config.yaml
d_model: 576
norm: "layernorm"
norm_eps: 1e-05
attn_scale: 0.125
tie_embeddings: false
parallel_block: true
init_std_down: 0.0
weight_decay: 0.38
warmup_steps: 374
decay_shape: "sqrt"
MLP neurons of a small language model. Each row is named by its layer, matrix (up: input weights; down: output weights) and neuron, and shows model dimensions 176-271. Each number is 50 + 15 x the weight over its row's rms, rounded and kept within 0 to 99.
After each neuron's rows, "fires after" lists the tokens most often just before its 100 highest values on Wikipedia text that the model never trained on.

L5.up519:48 45 50 45 88 56 35 52 52 39 39 47 57 53 42 35 58 72 22 24 40 20 57 70 44 31 74 59 67 44 67 34 50 62 17 40 56 69 52 58 86 14 69 66 18 60 40 53 33 41 63 60 59 48 45 54 37 26 52 40 46 61 51 49 68 36 33 67 29 73 73 18 40 71 52 51 61 73 26 51 63 59 55 59 48 38 54 61 56 40 55 55 57 49 36 48
L5.down519:34 52 56 38 23 40 52 25 57 53 57 86 26 43 38 67 65 49 41 83 52 59 25 31 73 57 47 37 61 30 35 36 52 62 53 41 56 65 48 58 41 63 61 35 64 71 33 52 31 57 58 30 61 61 52 53 48 41 09 44 54 55 39 58 29 66 65 49 75 40 54 23 33 47 52 76 68 58 30 31 49 47 59 67 54 64 26 14 52 54 20 50 56 63 52 54
fires after: "  ", ")", " Party", " Title"

L5.up1158:71 50 55 60 58 47 59 78 29 44 47 51 58 25 29 50 41 57 45 41 76 49 37 40 45 76 87 50 61 64 85 57 25 23 48 47 40 72 30 59 54 29 62 00 29 42 39 55 37 46 70 59 65 26 66 35 60 50 51 43 59 53 38 64 54 52 80 54 48 21 64 45 48 73 54 54 70 16 51 41 40 34 51 36 56 60 55 69 51 22 46 55 62 87 34 40
L5.down1158:39 59 45 49 41 51 40 52 38 51 21 45 24 79 70 25 55 60 55 40 41 55 58 31 50 54 28 48 48 57 52 56 35 48 28 30 40 44 61 50 18 30 52 66 14 49 62 49 61 81 42 17 57 55 30 44 41 36 65 20 23 49 34 28 45 43 33 63 36 65 39 74 53 30 50 53 53 30 54 19 66 78 59 46 52 32 58 32 75 68 32 70 42 43 47 58
fires after: "-", "|", " the", "–"

L5.up86:53 59 76 61 46 34 41 50 55 44 45 59 54 62 49 58 58 31 45 62 66 87 26 42 51 56 45 71 51 34 52 52 37 65 52 32 47 28 48 59 49 55 51 42 53 53 32 53 32 34 58 42 53 50 65 55 51 32 50 62 48 41 26 33 53 48 47 84 76 87 47 42 69 66 36 28 48 37 24 28 28 64 73 39 40 61 24 37 52 36 39 52 61 53 53 34
L5.down86:58 35 54 36 54 37 47 52 73 80 63 74 65 44 25 48 49 46 51 52 35 33 29 52 42 55 76 13 69 44 50 52 48 49 84 59 65 83 58 36 64 29 30 47 50 52 34 43 55 42 65 67 82 47 36 50 58 38 34 75 45 38 38 33 29 43 62 63 43 30 51 15 60 55 46 50 52 49 23 82 46 30 30 40 73 66 44 52 60 48 47 75 59 58 39 58
fires after: " 2", " 4", "1", ";", "2", "\n"

L5.up320:75 58 48 63 54 44 19 53 36 34 55 48 70 50 35 69 55 46 37 64 60 36 54 41 41 72 40 35 44 51 50 08 70 70 53 24 37 52 75 57 82 61 59 26 43 38 30 60 54 58 51 47 46 54 39 51 46 35 56 33 47 70 64 38 49 53 67 52 52 41 19 41 73 61 32 41 40 28 39 37 54 59 56 72 40 46 29 39 61 36 41 17 49 42 26 71
L5.down320:48 23 48 64 47 81 50 26 63 53 73 54 59 19 31 37 41 46 87 41 19 28 63 52 58 46 53 58 55 47 39 59 60 23 40 55 57 58 50 55 41 55 29 45 46 67 48 47 46 54 66 61 44 58 43 51 26 70 56 51 51 42 20 84 34 50 52 30 67 61 57 46 73 65 55 75 72 61 65 20 60 48 49 36 62 41 53 50 56 47 38 68 41 70 68 61
fires after: ",", " $", "′", "$", ":"

L5.up658:49 51 32 23 51 42 26 33 56 58 60 42 53 28 34 25 55 30 61 40 46 56 35 63 64 75 79 54 65 59 62 54 43 29 58 38 35 29 75 49 55 36 41 42 29 54 46 44 59 29 63 32 48 49 65 69 62 43 14 55 46 36 41 72 58 56 66 98 49 35 41 56 58 47 41 35 42 37 47 43 18 42 52 63 38 41 44 53 54 46 43 53 28 43 47 43
L5.down658:44 37 44 32 77 63 71 54 48 59 33 74 37 68 36 56 54 60 34 46 56 54 59 30 48 42 39 55 62 64 49 21 47 49 68 51 64 72 60 33 72 53 59 61 54 43 46 50 49 80 49 27 61 43 31 39 46 58 40 48 75 63 58 80 53 39 50 45 47 62 44 30 49 59 40 81 45 58 16 56 57 37 53 26 39 58 44 53 20 39 70 40 54 45 49 52
fires after: " the", " St"

L5.up268:28 35 44 59 49 99 41 61 42 50 75 34 80 32 54 62 53 42 32 13 49 36 29 71 36 56 73 57 60 54 64 38 45 66 66 25 53 62 39 36 50 65 51 63 27 27 70 34 44 64 60 49 42 50 60 36 88 62 52 42 61 50 55 46 50 49 68 42 35 58 40 66 81 55 40 36 43 36 44 58 76 60 54 39 36 63 31 41 61 30 46 29 40 32 31 56
L5.down268:44 58 36 39 65 49 44 40 61 71 33 70 58 71 56 62 51 44 52 50 52 74 63 22 74 45 42 54 42 68 47 54 57 99 54 51 43 40 49 69 66 13 58 35 45 67 39 72 56 42 42 45 39 54 42 35 67 57 27 31 63 64 41 72 36 23 78 64 66 29 57 73 57 43 56 64 74 46 50 44 65 35 37 38 77 57 35 66 62 68 55 38 42 18 67 53
fires after: " the", "–", " =", " is", "|"

L5.up94:71 49 67 32 56 69 25 58 72 34 60 61 49 24 61 60 73 40 69 46 56 34 64 83 53 33 44 67 37 33 71 43 71 58 37 65 44 46 24 72 74 33 62 37 04 53 32 44 52 74 35 22 35 56 27 67 37 43 09 46 32 53 29 63 49 52 30 44 39 51 63 47 41 59 55 62 54 64 53 63 45 56 52 86 48 82 58 65 69 72 53 50 46 29 47 29
L5.down94:62 47 55 68 86 55 55 59 38 66 58 52 74 75 31 53 49 30 43 42 50 35 32 52 44 85 47 43 68 33 40 54 43 53 48 50 25 34 58 07 20 85 31 55 70 39 70 46 40 54 46 48 47 55 74 30 51 38 78 59 70 55 68 30 61 50 45 59 31 57 52 47 70 44 61 44 63 28 44 28 70 33 56 49 30 39 49 33 53 41 57 68 48 76 40 74
fires after: ","

L5.up81:68 53 47 30 28 50 50 47 55 59 41 62 56 31 50 46 47 42 63 61 57 53 57 49 55 37 25 55 59 67 42 35 51 63 43 36 42 28 41 49 69 34 54 16 52 78 53 58 67 51 59 40 35 60 43 68 51 28 54 37 60 30 37 57 59 57 28 75 34 60 52 35 58 70 51 67 75 45 33 38 38 53 34 38 31 50 31 29 69 56 52 34 50 23 29 57
L5.down81:49 78 66 48 40 51 54 41 28 48 48 51 59 45 10 42 38 55 40 29 69 68 37 42 46 45 54 63 49 41 56 23 58 33 20 63 47 49 80 23 57 62 61 40 41 11 66 59 40 86 57 56 69 49 46 55 64 65 50 42 39 64 69 45 40 58 66 41 66 38 61 35 17 53 52 26 37 45 50 59 41 44 53 23 47 44 46 68 52 39 76 82 56 58 48 61
fires after: ",", ".", " but"